config.toml
vocab_size = 16384
positions = "learned"
qk_norm = true
bias = "all"
init = "orth"
init_std_up = 0.0232
optimizer = "muon_variant"
lr = 0.0132
beta1 = 0.95
batch_tokens = 262144
train_tokens = 1087000000
MLP neurons of a small language model. Each row is named by its layer, matrix (down: output weights) and neuron, and shows model dimensions 48-175. Each number is 500 + 50 x the weight over its row's rms, rounded and kept within 0 to 999. Numbers have three digits each. A neuron's up and down rows have the sign that makes its largest values positive.
After each neuron's rows, "fires before" lists the tokens most often just after its 100 highest values on Wikipedia text that the model never trained on. A number after a token or word is its count.

L6.down718:476499482508489569465511524491549495483437477514501507488533451377400534445486501557542472542440544512562569579482503485509454535531460520504497476476576525466592551501434459558495484471559471582484507570590558468475473468550497531455545634458563489499474492536568479529552507497528506469465490433598498528495563467497512474533476511537574572652461514509496523529490560509470500576501
fires before: "'," 19, "'" 15, " | " 13, "; " 11, "." 6, "' (pen." 4

L3.down595:543485521562479567481560422509584428491525452474398521494553520494518481479558477534479505454559609443496473530484512423455494553510450455499503518519468460479397527535505460568467544458522493565520548554502455485530528422496613521532493515552514467629470583588463459517554600524523452453675537497475552511442554433507519527507550572468500534479526473467547505460457545509455442471506
fires before: "3" 14, "1" 13, "4" 11, "2" 9, "7" 7

L3.down1298:515521537504528503501483444470546544481446585592514562500494470480484554441467458444612477457526500456551467616476510428555482500517502526471493499535528560501542442473497549482501444514569504464430459466514452526547481395583391416509521407449419537596481428531457532560498437544453595494463455408544458507487461480460516479489549517476550519477501455450470481574530572567451456534496
fires before: "1" 31, "2" 25, "ol" 4

L6.down506:380505558486516421565508427466522488424563499521377436482596529505514495488523507508457474510501537530520454498516445514508512461491397570488498443544549545483542533402488572372561601546574480453543513505510437435583471608430459593482439537583495423502539548537500567536435546503546435426480424522553531535473528479471486507443561543487442501516558556557477368513475480511330409611449
fires before: "\n" 59, "\n\n" 38

L5.down26:566501542523509467493539483494465499566465477451425404526453480537450584440467533479625495561534553601508486558556512458526558496558544372472526378477511454447474547530418502443539444477374546559511517443512438531537419436496504439544471553586492451458516504422477511478497500462540487481477554388416541516549567514513565493583510528446445582531475512529520433502487629512551547475534
fires before: "1" 23, "2" 17, "3" 8, "4" 7, "9" 4, "57" 4

L3.down505:593503477503480472493494488509553482448525387576463546436494575517481468491596457508406509479521476503525533534561498472530551545508455636520398468551474511523514585446513450416470527531512506561449536522559510513438512520490597529517422565442529459479425531547434475555543435407445471527452530471508465488486548518496536470554437492480561496469454576479511496547401464486380479563449
fires before: "| " 39, "|" 8, "| M" 6

L5.down1095:512497574459536504478544458528507459484545478513322529524478501601497420422474535442473504506523537478539561526477513462535520483515538596481564491474447448494536575417446532476553568544407541479425529397531591502560586602459490506519486564447562530531550445495483544452491493505488485449509541508578433481605498519465474498510416483519433502530530547602542503536478497496417545537421
fires before: "\n" 63, "\n\n" 36

L5.down817:495473574498542460506538475556423462473518529536467548474438541452474519424488408437563472467458477499424448652403517546538401523482540595505483593469504473479528590451513416522442532498563491529464469411464519559459487525424414471510583458440399424489549549534467469477496494495473537535410501488467506530493541424565534466497427511505437537477502475535549444482570510506518569584488
fires before: "2" 28, "–" 19, ": →" 9, "1" 7

L5.down968:453520456414553514509482522535553530485609503494577556543397486523446552467555452579480460534486478534505509537571473543548505438502462561449606463412407466454490515496621505459564571515492583447478505493606548490487621481496430448527531503473521522524536475494413526517372506494500482422567479541446547467424464521473561527530517511476497543413546516470483488534461481474573564474469
fires before: "0" 38, "1" 16, "2" 11, "3" 9, "4" 6

L5.down1286:596525505423515513561514514546473442501451539454495559463529539594552479471550524520479502534499510464509527450420510546522475468578566361465425580533454518468442475520473402413497495456501440500482509528475510599438497480432488435557493493560466514445531475582483551418474449492561411455511504410504517543500485510503512510496477536505520524544549624488449529569476467525605532523509
fires before: "\n" 74, " |" 11, "\n\n" 7

L3.down653:463442549629470482551561514433438493398604491523394540494486537487471534550402503494443439484535522456521472526489478592605545522396499469497452518538503449515549557547552546492413540400501497532457486500473477558516595501474537531544550547634568577507484550527624392498461512589534440516553508493548503515567474516418483497485493419470552434514460479413512563510537502508477457473559
fires before: "\n" 41, "\n\n" 15

L11.down353:540599534553467502422435448550533437485552465521481487377611499470470524457550557403419512467532532525494513485468475463427420503529457633461496533479579569514504576514515562497566536501570466467553522536518547498605468488403489532526526552413533481508562530469415498566522438472561461430460402440485495460530443531576548503371545494449493488507529486458532562347437523503509460519469
fires before: "\n" 55, "\n\n" 8

L9.down1203:548496528475544532572422443445554519563451495519484521525609520512394470518519490508624448454490398495520496515456479479392501532480535491566530576502534459374540539516471474525562521550564414414414524455506412489386528547517542574390489522495584585567591454556537465472487482518540423574484469504513424498430493530506496478483490503508486625466518489426448397571547610454416477555398
fires before: "'," 47, "'" 33, "', " 12, "' (pen." 8

L11.down904:495544491458504548467486517502575474494533422564502514508540389505558502513483457440580496480497505411475537524479470468476545498540502574486529545496511559525483530574530530527444473547504529505492530504472632432477432423517513523407537548538533529493592475414568459404431465491517524459603482539467493522437474606529421456484489441564565438512465460598516457562564547600539503434409
fires before: "." 43, "″N " 16, " | " 10, "′" 5, " |" 4

L11.down877:438513446490519513439560471451543481385469506469347495448506528531587443471572527408491507441503396471402487483538574522535497484492511542472510275582454446571592629461543447471550535503514480417527559366564505530484488505439463594429531510433520511566543379532549572528473518543533427423488498560595501447430558562524509657478582525546486500459442472580491431419473501534517459453436
fires before: "\n" 43, "\n\n" 25

L11.down734:558469458390471473564397598491586479462389466500445585529519478489531527520485423533534478458459499491454501463461500573495490538564563504477553518553518476469515471387474480562562518457454452533487531444476536437436577565521457439461494530567500514517586472398447460484491493459544533477531520435495560362523511503503496528482485438502509522472477498485537581528421478551460516497516
fires before: " to " 15, "–" 13, " to the" 12, " to" 8, " |" 7

L5.down1111:472527409489476519506439418589476618475440515523455439475502506519498419445482420497494499522543408589478559436460606611529504490551545474500389464468522542440429515503523373420453466530570399509500485485482544546462496488425502462499513432456513488451520474480524519413410549498468492497467521430592516491435581469522596528552525545551544468502409459452527564469476505524560443467414
fires before: "\n" 45, " + " 6, " Team" 4, "\n\n" 4, " revers" 4

L11.down129:537475497508468378574583474476494436601549432466454505502462585495516526455502537514443447401506476532582391404488543508575503548460472474555433463621487403538452529535536484493437468459433526554474428431384501613508518570520553612475584558562460459594443560419484501508507534511484392664585482556483495453498427425468505557416434592586455522509447499540523543492510399585465503518524
fires before: "\n" 45, "\n\n" 15, "11" 6, "5" 5, "19" 4, "18" 4

L6.down187:560612592454471557467525467557514557441519605443434500534560441451451613500412483618468515471500478475476504493503517583466445602523359531450529419480459496579422565493496477468547600515500387502533471532506554526468507468510541440435492569517558565500435498525464475535440503531537480456491526506471476504502547569446461478559470543502524521502423503566527500428500485501521565488479
fires before: "| " 39, "|" 13, "|  |" 5, "| Win | " 4

L5.down208:516442530637440510463555437444557584560507458491423445448521423592456493516526450484488466556503585545484512478467562461475469489479532561479457497555492497433499556425522560512595452525579471515503530549589502438450465565402460545535481496514468496449463502479446539473532431485466570464482513522533537509539570486508463420415524487546531537494468511477491448460503561535500528526539
fires before: "\n" 42, "\n\n" 17, " ==" 8, " and" 7, "==" 5

L6.down1166:536510530489517490616385528555509498544509499510533465498405466524460470441433489514496418625489560505436434557538558506464476406510522514534494460467466445460543500453474460492427421433490531544476498447560502515526492566476547500468507546525540496582513501481467507461446528364469471478492513410453552427536566459568455573480523469421496466483617492488492516480467509542536513551540
fires before: "\n" 37, "\n\n" 19, " ==" 5, " and" 4

L6.down922:382461471529460479479481423486529563473473554430422509564535556481517504518542399508583530563570531559426512446472554510609552384581561377465506577512448453514485506436495506517438470542475531424483550515482521564508569477636456551523615543455510536529451542526436425464441510542483645558483468597515463515430492521533541462525478477428504511471470503417563446528494540458585481595535
fires before: "\n" 59

L9.down1337:367542498489546567502408487483543532588545438489536516454435535475460552582534528389533398518596442440434489482569456518551431518515541569492506550547476495516556538584542462492496556473492579498517446590501491513488474449536437488486521533524554519484494457465548467528506531459515524506532392415487518566565490425442459416427558534521462442491513473504492423416521504497483478365573
fires before: "8" 20, "7" 11, "14" 7, "9" 6, "27" 5, "6" 5

L11.down1285:428516551435465550520554558511430429547439446527128483515496565597459484533532533439484524495436509461435446493573531481439517516529509473481459505564473469564434550554550447550480493532553580517429531481555513510486527543568419483512467595464468476475450456523433562435605476528482424475536414479520506521474543476510553455603484528540507474420500451554485480533513497501543400578451
fires before: "\n" 57, "\n\n" 8, "." 6

L11.down1338:443472591479515418560509526459473466549471520480655496512503427543458431507452501483563501527516458436582440483492479515415532488545592543521502471458588556445505497493489470560529537518512379561459443437447516486490610515462526490542475580491466495455452455527484532509472442605463476508481519363506550459497492590487517448449438421517469515458487524538499459500479569516535488517487
fires before: "2" 67, "1" 14

L6.down1300:563569496511439464481508524611387482583520469510452461492575584586567487414538487520569554572557408593598505555472513492603445508577522578539426404455450384464520583475485484536342502493451486554498476531400507530489549578472443472450546499474568511503544582485497560551381452476567425511512499471474423561500473556444523478513472528489551460501472487512526481511502563506554527446525
fires before: "\n" 35, "53" 8, "57" 7, " + " 5, "54" 5, "\n\n" 4

L5.down114:425463402572514488504517505512504535461465520573499525540617464437539446504521468461521466457585516512519546572466513512536485513538539553400530498592449598383542474593503531512500446563484523550449511542502506497564500497505506513514493507443505493546522516484501587511650536487587528468446490472441485418561501411508449515560545451489473592497472477489492481463402460525561493471548
fires before: "0" 31, "1" 15, "2" 6, "4" 6, "; " 6, " | " 4

L11.down310:531503474539533475440504458470360473492479474530460437500493480512464588580441367455519458549625475413406477482547487552553573546524458426548438521481494502530569440509447492533511494546393443413530482561588425526463384509520478547539374488496461493515504457485527506544540504486507468455468457428461495561470466480452507576469398616627495497487464535512444346440498498513505567503520
fires before: "]" 26, "}" 21, "]}" 5, "-p" 4, "|" 4

L11.down1267:468499496444481464493513438568476536574536547418632479515444524462462512475502507566565550497511549375451553543525550429505480471520524458376553360527525561424548480451557554566428486514551532479480487508586491476538379511461460423443500520516530426491447500488532592480582466519448550383452484540478503435453484548553547548520449531495504490488464509527535595481515605546540414535513
fires before: "2" 18, "5" 12, "4" 12, "3" 8, "9" 6, "7" 6

L6.down1134:502486506503428459533543430516465485380520426573328513581611531532554476463424462498447517456529465523410531496554453548564505464520518531566435581504515598505552505554446480442441507502461479496505506590487453473461549556446440480509484536426568457541451469474578506495491503534541462489513601436524512538554501524538445550597504550520546524452479533475507530586482469521659425569449
fires before: " " 47, "- " 18, "| " 7, " Al" 6

L3.down324:524468469588497570537518483450534533504461469469498496451534512495428508486439587434512436492494384455432535472500409471535453486543544496527484577464518434486462497377538435509512417446532563536627493494520439443485453591477459468473607555427484398559484445475511478516516596478466464460525585542560438537540437488529544514314477527508423460602527599497528541466485579485435533580542
fires before: "2" 37, "1" 8, " " 6

L6.down475:518461424547499514536488543444486569549483476527506524460444454538395501460419556508517492555520529470456432432535485597594556483490524456489551501512472477461468471518533478525571490483444548544429519434452460484484541509448489542507479496513424542502636374526523550540498449534539454530475515537436422458545581470508469514535596380444475581479565394584461487430561451465475506505517
fires before: "|---|---|---|---|" 16, "| " 13, " |" 10, "|" 7, "|---|---|" 6, "|---|---|---|" 5

L3.down1203:475487480498516500544527487561465579421690560615646452464484496402557616486529544425465581468522442455492446500473477395513436495600476507349486467474490557536525519557556475522520463500479524441532524488537412493542430547545502604424507560484506504464512524476393549623474490565553580419499546487499458461493551549549562401533529491548477436493453488466507457581427557487550515498483
fires before: "1" 49, "2" 49

L9.down296:502473446568601464540432450478486484450541515593462453513462503409499541458461474497427509428485550504567491533495495547539487443522471519499542548524499475492394479433523572502517484509554522414559485465550494533529358574404524382425523432515473473454459494512575548597563495528553506532500414559577528523554591522532493490474475488607647491491450465484561504521484531526457502412556
fires before: "1" 57, "2" 19, " " 5

L3.down1300:544483566532525590554476531475517533464507531468457529530537484566522519522418510492502469565596462539582541563538457524470477481460518447586525456369512496507617498521427514559531487462414560572534530537589513555579496509504544460490579508490535367565438515448448518518514526442513575555597550462492532518576390505432539483588533541476442488420464576445560466496435481549570550516522
fires before: "\n" 44, "\n\n" 6, " place | " 4, " Hockey" 4

L5.down1221:402458552438497526486512446524466523457447498430335481503508587492489482537635447561482523569503562604486401475570526559587433478506509427552482533480489396506456454505464511452505489575522532469519606479443377467565492475515488425511528499501529422495521508527521539549492585533503493526442496471560495583448450432459565499482529446535584552519516498547485448493565488511514476533487
fires before: "\n" 69, " ISBN " 4

L6.down673:570520503512537437564429552528471541494517572535557472563537504442417431445506502431524518501476475496568494440534497409413528420511462491427429509511423453496532479466301495455454393484436389490451478494566512478451479496533482548465522494516546467536483589482507513510488438559519490436536610471629491557494489455442563572450469384538477530428492513457447483487574463500523548500468
fires before: " | " 32, "," 9, " |  | −" 6, " |  |" 6, " (" 4, "." 4

L11.down113:436595551546458429556428511498533595580451511546563455423511469505489476465450447535487535464502599501482383424550464449486619553544478506498528457600572444572526491499434539592518512543579544564492457489476485524471450608416508564428472568562475501507515404468586488523463493509437527599554536480501461524504646511530497464580505482516464594453439463447471431478402481536474566558461
fires before: "0" 31, "1" 19, "2" 14, "3" 4, "6" 4, "4" 4

L5.down682:439557490485459504520502453539508454442478489517294609473502501506525478505490440512450517574512522446431398422459482445522496414568496507538525558543466492514472502476409509476542474530513545483513509469451445541478486530483464462513579516509503469566445552528549486514579515498425495577446533469497471489506499521502518544498487491475513496523491401513451478539579475524541478496496
fires before: "\n" 45, "\n\n" 7, " Grand" 7, "-" 4, " c." 4

L9.down1109:467446479457429587499410473430425435465467477564544588627542522584499530444445525444468507466487503484561473504476467508553514431479502481519512475492531423574513500534544494497524566536502495420511504510476521605533480498501458557589537501464552487403492555490478476451555504479409585539507596380547473533520506503508546464521489578514549536568467554463473514442487514458505371433511
fires before: "\n" 27, " check" 14, " −" 9, "\n\n" 7, " c." 6

L11.down829:452534509481423600526405542436484472543436506586486438529513473518449404513522535542467487537550465573549506405405559493400459480573458547533499560458482478392544492496424505429565509404487517619525468537470464496539539506484404489638548567543407532591560515546422491457529468516445433564411493498502525560469449472530524512461487475526500510506478513533458517497494540501462513503487
fires before: " |" 30, "\n" 12, "; " 8, "ch" 5, " | " 4

L3.down1340:537468446489498587545491528460529584494487510509448405411576547485440460565516595520548576597503549461512488510462489561528434542545476492523541504433481569545622611479516468534452518486473446542508436537559528537462492533500447545543587468459526487450448460492511396449508494471438435501524427492493490353600430456564473436361506483655550524537462546558553506494467544450504461570421
fires before: "\n" 48, "\n\n" 9

L9.down1124:538519458479505377389547491441521524456530505544632482417559407507480458518510617489475504455474509522422497516524460530513439418475472514476531559482527454520518487437528572564521510494504422569488529553515477467448429443496546557528462502418510501480504482551489495433545474566435458475401509517574523444477548464535576480479480480549569473445486455496600487485425540461500531503506
fires before: "0" 36, "1" 36, "2" 14, "3" 6, "4" 4

L3.down1128:484519456457474436512497471463546515489524521389542523443574550516495573370529533529407512469465472513467487500446526562495548482496457501479502470528517571533536524579480521513497527503458474468564561499438416424443495453577474462557491596401490466436383513416533545526496458510483536469539537413510595428507605503450522504522454559445566447457526521527561474472432555481533415565498
fires before: "\n\n" 43, "\n" 15, " Platinum" 9

L11.down156:439508453437558569515515408509535421557549486463609517470544424447549564518508452519529540433591547542494495556373552559557539495429476519469544537483547488500526497540556459497579587463606525546468492500519499444448444564522513410422473584471487495457510509481463472449491502466528475598514525504550461549489488519526490489460523499567552414496425512579552456384550491475473497542532
fires before: "12" 25, "11" 18, "13" 15, "10" 11, "9" 6, "14" 6

L5.down1257:590590547494417471476418488550518490543490528508619500554531440473542408489457472492483542553460439454613410469452525377507481550557470458438448396496486471457485555526365427552510501514476473515502609511423557451580553524537514579507514448623519469478507504510573474482464499385444493436557497447444553504452540497447461558497495591560476492424512453440517549451476441466457540491476
fires before: " | " 21, "0" 18, "2" 10, "1" 9, "." 7, "4" 5

L3.down692:492517551462578549509521552461553453437544546536332517519561546512464528552463491510496498502528460538473424495495484540547482492495453478582551515560499475474538451434443594536539470422428493444394462465600484415482483414500503500392450516451500485475500515492444502461468407477465397529554509421496549537441520469426405430621439521536574562428615481535448522480586482564509544507496
fires before: "- D" 22, "|" 18, "| " 9, "-" 5, "- E" 5

L9.down174:487360540615438499477484505472466393488502520428644506559455630573512508493563474417431513430451408513474466592655501545596457480471528527410456504551557406453592576478551413429598531454426455584490462540531508542523506526506463563550455486502470497543541460452507523516559511493535607490435420548494620508510414484537618535544508463503454440513531491642524501558547541512489453630534
fires before: "–" 24, "-" 21, "2" 11, "3" 8, "1" 8, "0" 6

L11.down674:506580520371491551565489518526539457471479442460481521508587470525530505446467564512451509370518412481527535565527522496508534570528561472527551535570490437493429445526415554559594591413457478417535549439553451467488524563437488479495503459453479459542452604562558531565575500488470454485582482459387500455472532456504437513480504551491399523555413476516550498470465448486413472448526
fires before: " to" 30, " to the" 27, " to a" 4, " to its" 4

L6.down11:498490460634541532523501497438462532450472452526621563485556539368435475572578417512558486470471510444541516539528565547447454415577525461425414421529515543515507523562449543531505523457588520590542527486504449466467460486517590450499472449569582398492500445508535499502492557460517499495520444513594596486435583480467405529445473526562539500503554371369579445522515487486517506512499
fires before: "\n" 27, "==" 15, " ==" 8, " ===" 4, "===" 4

L11.down1113:567492522474464416488551457430507570534523559453662378423521512465497479450523468491469522440548529523484563566517370417507443444548450582470538479586475456600496513552496576472551568499471544496527531537517475462550479454493527402547492491452427498429394523430575518554519493518524475474466486474392545489529485617453544576572449526481480458484408544373469558407447504494479497504536
fires before: "5" 30, "6" 13, "4" 11

L11.down702:455471562512606551505459483532526446491510521485483477510444447438456520516472436554489448530531435535370508566478492551528545440526467484433404508356446485476434500526539463485518471413543477571475540547476477654553570524419503630511487450546483565496476459580554461515561581559514459501441441557467489445507356403403472436455465515479461474464473505560471518592507517447530495445446
fires before: "0" 51, "1" 37, "2" 5

L6.down1180:561563426538527497543552470536548494544517513531658500440500465564539506505517403597516633561446518559545456553473462525421530477504498520436539429496556472504429555485529584596500434494473457448460503449564496453395503496477537524508520551506420569531519525502483520439630486516533535445486451497452508538532477387470481546437503541534460602462511495556441493526466580418453534463597
fires before: "1" 26, "2" 11, " |" 8, "); " 5, "0" 4, ")" 4

L11.down581:565473565417434505481507403528603463448505504540613479505480510513479472490509460583482409520439479615400470487534410452537534463475517553451516536401477409503587453526593531569477480451523507457540572480499540497526583424560427473547500494495526513521454521478510495551583455483497502473549559517380484528460416488433547393515406479455569471559523496490543497468506464567449492486408
fires before: "1" 45, " " 5, "2" 5

L9.down309:468431497493525490505574474543546506567563497517485544512497488590490408502471425477562554527566476533535468522410384444461489559538524516552521518523588491514443505514529454608510515461563525486572553490522459554495532421493559495510508533496492518479524533551352524603591545474469522501452460459413567524470476492524384455568513448513442571528460452464543572441415513510482454519466
fires before: "2" 19, "1" 15, "5" 7, "3" 5, "12" 5

L6.down871:409494472563528461490509434539521536556473390438416514469547465484468438522498500523515525501461578545470499527518506501525455556514495462505489458533511530537530486420432424445518450504525459567554378537430516505490513439510398447495533426467502515584581486559504549527406475555420489609490572548497472448438522563522500498507563525557561529490493573541518486500452515489524587495536
fires before: "1" 12, "2" 12, " | " 9, "0" 7, "6" 6, " | +" 6

L5.down395:487434470472596486444457445509431495562538567557518468440552633461515479447538479501497510509490478463522523577524419518536484484512530482502495469578393496467596521570518442512554592545540523483494537533567578535538406525437524494479499549499492453407490405487497451576559579490545543539418443484407527499512504427481543460517522585497365544566482475484382519425448508497513534623513
fires before: "2" 60, "1" 25

L9.down1134:432573473523491529494452521520575476501482468438615508535481562537532569448553461472521390520572575529514504537557471484569523579514493527550514559485594490479466485478508466435517604498569434580478497445492485517451461557504443518476565469395538509430488463532465507574546593512437408627517429440617410475458516490464443480429528516502372554495443582535565476558532508478472548556545
fires before: "\n" 65, "\n\n" 35

L6.down1332:506487490476460535470421540494488459584490552524576487604439476495495502520497499564472519505475576493548499467432526461558429594508473563504458489471491541562489506474442460481452482457519453470443535582450566546531513566563522528438510447477525491503473498382539452484352402489450555519559490489445499472404548556536511520453541502530412513432383439540619577500532579522492567458440
fires before: " | " 31, "–" 17, "," 11, " |" 9, "." 7

L9.down1020:569525521479449541504490460572489524480508488455391496500555507527517586447538461498493470496553442494525520433414614429586429531396473556477520546551508532460573433547464493493420534568533594482522493508483561445475523464530526504399586517387461517492412495471435491509515575387449576498409453485605541512562478493503477476427475487466517526380410500495498558473489482533481440596465
fires before: "| " 46, " " 22

L9.down92:518534456524470519528497483519456551496555473523418418479409446513559498525555423494526471532600464513541553421434553528480504534578522576465545520527521476471490486558564493434505558567579449496571471563497451511503530551519544491519553529528654531486567491484437531499436470439503487474560575482482587529459573482488501464588550529495485523512440457571619536559500475520504440527322
fires before: "\n" 23, "'," 18, " " 17, "'" 12, "\n\n" 11

L9.down1258:453475502427394442476495468493408528536445523533313501464462531528464441411537439480507363524500503485536519505485500546519526445438536470441512491499532477444512432451562421502482518559424574454483522584537439472535546431515577516483461492453442500496556444495472505531588528473429505573456520520459523469479544513475435593448492449497423531460454465545455470435583486469505489537501
fires before: "| " 48, "|" 8, "| Total votes" 5

L5.down680:402456509541528434490507424550519493537573536519463449426465406473464436464513465464544477485472520553524498549534478578492497537489502491536503528564434586507479505444454544529531406526532515436478436550541537558445564482495547468501547534565642471509502418500532540440394475507456533556515545588495457505441517427382531502564452518541553577502479449520521483433415451486488486545513
fires before: "2" 30, "1" 28

L6.down990:551518564464524493532480482528525443509506364503349484476510525564536562418488542517436552553556410519521512497424551440560504524594458487573534575490499518431544541456492504559413549493524447539540519519491444430412447488479481500546507533449493577536524506449441444519516472456448571494509568447476483468432569489490475495520582570499511492500500546506629440523508446558576525441515
fires before: "| " 27, "1" 13, "2" 10, "\n" 9, "|" 4

L11.down1216:570423456513488496514503545487470450531448481421718456595478423551519454378495585478432552479471494547430462457532569514507555469515484442505451577598570519580507504402479467500514447455517575508526500598424431463524399490599536537462521456503440553540533479449533485494479513538441586404448492451491483468497417505479459467495534533478541562571534461529569469514516552485516521510473
fires before: "0" 41, "1" 29, "2" 17, "3" 7, "4" 5

L9.down1292:538578494535486431538496466591493426467503381501512526513509411460519486505498495517527497463494474471478526492528550431529527579495452489473470491541505438543468550493450491548552436511543473496528438364500504566442495417411597455595471485597444524530467415437497451534487509550502541453395464506528500615535424531562510561558460424515588417513482499593594550505543547565543567579499
fires before: " | " 30, "; " 15, "2" 11, "." 5

L3.down1007:541505480399463509400538506495509554492534508487321485460495510531554542451514622455443512489478462517550501504472528464516601503495544393473476535499510403438544465496468480469466510414437430465488509583485613486415499481475470562610535502469585599484486514451578508524474423485525430508572480545471488454480498488466497515510455509501494562521475462605611560460466480490494500517504
fires before: "\n\n" 62, "\n" 23

L6.down77:477607548466495425509473509535509494547535476601393517453471436572468453497446482449408460486524405547582516485450538491459534496482536502473465493491533532468531528501500485444454540523560546445510493541518468546506501424434506433485441527492417512565523509511529499499500527593518507515603486478515488502477503422447472363502555418400485501612484527488483523587530431510577489497517
fires before: " | " 43, "\n" 15, "." 8, "–" 7

L3.down1115:514354504604468564533467462402470493505525574562461396494453574593523507493494486563496491526563515507540525498468504519482461563450482491503575537500546483485512477566471529403536547507541533490456504569494450445451448397516532537558490556473501538447438542513550499511554521488457467523401489463521524555598442491538473581507421520452479404567460553454442459439536534526546520551557
fires before: " | " 47, "; " 12, "-" 7, " |" 6, "." 4

L3.down1035:532520572492479538417430418456533459581588518483201539582485502563565510509461449586451514497502497454422404496474518445537507531491555588529569548518467479475443592448494546626456475484474507454474529526544532474474471578481425547554476511558497528526458490581503617515470427423548444567517497532580531497508477485541470545496487446482516385447479468528526459399440532464556496506512
fires before: "\n\n" 28, "\n" 13, "- A" 7, " The" 6

L6.down750:570494493515422495527599512523494486599487502427506492454427497519460505479529418420532471503569522505465518500481482520404490509532549488478463438608572540409481463497450520463562498566541490580482566425560415456533508517498429484489570497485419552490504554490500531512460561510490483373460508493484479469444476504474423460474470462513524492483480440475470511496456377484511470491518
fires before: "\n" 57, "\n\n" 43

L6.down225:453483515546515477512526399601484550537606553509302458507511510492612507510492526464612546430487458477508470548502419500430519449499504520510476435434534444483484571463497536480477505525512450469579534506579467532569490531449526434484482520509530446452481407480400548449532428507504508453496438531551446470515572424501422534518464477563528501480459537533541528465462523591583479466481
fires before: "2" 51, "1" 49

L11.down1071:464445592447641501483510478628466486482515491622469537560511454477508501491591445475526576493561519547440456554430468462555468488507532509496466563617406470472484532464457506557539513512519528441489431560473506626571484508445489581523441519600493491503486500596493408550498553498478526498543554447470504462479535455483533500376535457492537455514511594542491443546472476443534500436539
fires before: "1" 22, "0" 22, "2" 8

L6.down293:373524521479497528492474430562518451544492535496365566557394478493470571464466524521541585485450488470476473555513523373476498423488540514473499572569466557438531527447502487491584474538486471513518441410464476518458526489487473448463504531448528531444483454590472566530463508537416577607387553430451482498530564549515530442541496466478477378557475534446517489506522597479503549526463
fires before: "," 21, "." 19, " | " 9, " / (" 8, "1" 6

L6.down515:482549533562532592537498509593486539528548465495394485471540426542586487452514447471400496511575535461487499478517456503533507544559501437544492544465601574454441548436564475493522535493518502506443520398573454377528512515502525559464557612464477477537557535506507423515476562534510435431512470503579402508530572447471471524520435500466443504492458502491512541492466494384510509589510
fires before: "1" 18, "2" 17, "\n" 16, " – " 7, "\n\n" 4

L3.down1233:537508493583496519482485459456385486511569610500410492572407468475534377433416426571487531495482544478528451550508420401593559462509503473556426530463497512505479564453477495504561547544439485491585403468538439461483488456549528366485553426446511537535449458505503547519510435511459558427537490478515482514432435449538644476517465538429551592576477508520541426437495475525530571585426
fires before: " | " 15, " | ." 11, "1" 8, "2" 8, "3" 5, " |" 5

L5.down450:467512394532475391447553485493542607561454472445547444448444443532397527485467547410457483501483468543527500551458504456520522455587579505489457441442460569486434434521447514503559473510498552428564515543443422580478413509485419498489582506514497557463468501503512504538475461562513512473492476563492528508561574501606531521424502491502522476428500538444548398510400497615447526345525
fires before: "1" 23, "2" 14, "3" 5, "| Party" 5, "4" 4, "5" 4

L5.down881:487506433513490484491492451549477504525477495519432515576568514509515550486455521438494505462533503453458525445489490502489577499509544473485490539518483514485460538524454511478523430425496482540470467485494521545448457535531479442489520500530654486406447464519511469543481449521542554504515484465507518528572458541642523500536431446504564498387481486596533573646548523563491497435498
fires before: "1" 58, "2" 35

L5.down1045:446423401532503541490499517484471491549491535584551531494470510519464416534521495489510538500530508484490468488492467512486445527524497551520561515536471466455523491527533504487413469490552445513529485528576457476405472589530511590466535452476558551468484479542489493482437552486445446428487457431530569484490522500485445533476516463529461482591509540566583572509430461462523517526511
fires before: "\n" 47, "\n\n" 38

L6.down555:454526497433515392522499521398510449394499470552514447487456416570506539449504508412445553429463511519460574592456534513501513509508525546535377444499561547447443498425468416497544557475505486515463541638567567492503507483442459428443508507459388552455546464468486521530558491498529537517537572502489476530478493505470615476527508521522561432536468520434592541526449385494442523544614
fires before: "–" 16, " | " 15, "; " 12, "-" 11, " / (" 9, " - " 5